config.yaml
n_layer: 11
head_dim: 64
activation: "gelu"
tie_embeddings: false
init_std_down: 0.0
lr_mult_qkv: 0.4
lr_mult_up: 0.827
lr_mult_down: 2.0
schedule: "cos"
batch_tokens: 65536
seq_len: 384
doc_mask: true
train_tokens: 383800000
MLP neurons of a small language model. Each row is named by its layer, matrix (down: output weights) and neuron, and shows model dimensions 0-95. Each number is 500 + 25 x the weight over its row's rms, rounded and kept within 0 to 999. Numbers have three digits each.
After each neuron's rows, "raises" lists the tokens whose logits its output raises most directly, leaving later layers aside.

L6.down56:479497485559524485483541524497487502496517455506496469520510508482516509501499543481504498522537507522516498476512473569506519509517488503460523489507490485533487508446491498503505508451500499518494510494516540455505507505532540471486509580471545511531461493492495490528521467498515474464
raises: "000", "ocese", "imal", "isions", "ake"

L2.down55:441513509518513517514524554507489473500490486531448510516509507473475510486540478519501515518477493461487529492503466508500531504520467485479521500482462478526492491473492550498483474477549534512463497509477495469460529438523476494491525454492458516513504512488516509473491457486508517504
raises: "ody", "ological", "ory", "by", "ored"

L4.down135:508502509484504502555552498497463492514467454529487491508492522494467550457519503457485504520496504508483523476515496492467481505464492491513545503506460444537528477501494454488478509513466522500502507482496485579510515491496497505487544532484551507477546539506534481501514509511503508475
raises: "'t", "ious", "ft", "oph", "owned"

L4.down120:523516497504470457476516514544516499523497499477544474525508522459503488503522521502481466527529535472469494505457512503482475536469456500488489536515517476501546504491494494499530453472477488488465518449507501487501466508524528487477502546445494480529476455518491510516516517519497520484
raises: "ial", "iary", "ially", "anning", "iences"

L5.down57:468515516492548463499514495488475469486504488510465505525476519515508476485521539474514504504502505502525494478483509490513516516450472475518480496497535471466535521479520433486495528474487531487522501527450493505523475513502484470502474507478501491523540482459488464530504463524538494508
raises: "iors", "terior", "ches", "da", "chers"

L2.down572:532463485467497515494502459521518518474496476518466524490536515512513464476471498500496484523513505500457490520502497472490502470500491484571499480506492508519499571505530530493516494488488479483521528529485433469504484483536541500525524482495497481493521524472522520487497524498474508545
raises: "ements", "ewhere", "ended", "ets", "ibility"

L5.down258:485556508502496481464467507501480537504503547464474503511469524470483521474508534534460502485456491487557475465466480523475537506542514502518511522540515494515466446520489499499480518536491515483512526491515508532513527503527489513502483521525523495487473493508481480503471494504540524514
raises: "er", "qu", "ayan", "ess", "quin"

L6.down133:522484497489519510495484522562459490518492479499464497493540500513466445528502504497530492518500475444508482540500456511460513504524500542480527539491499455441577465478479474475532513504497468507503475486485514523505500477532479520470500515478473507526540554483526505520509486501556477494
raises: "inary", "ained", "istry", "iors", "bs"

L2.down240:504486527518493534481491515484516455509501514552512493549506492523458476495499492476487504536513509549438551552494515523486509471471534446477545524470530527508508467501477536530488502469503503497482502515484485497452462511559534486492483520514489518491498515474499519490481532497532498456
raises: "een", " years", "teenth", " days", " months"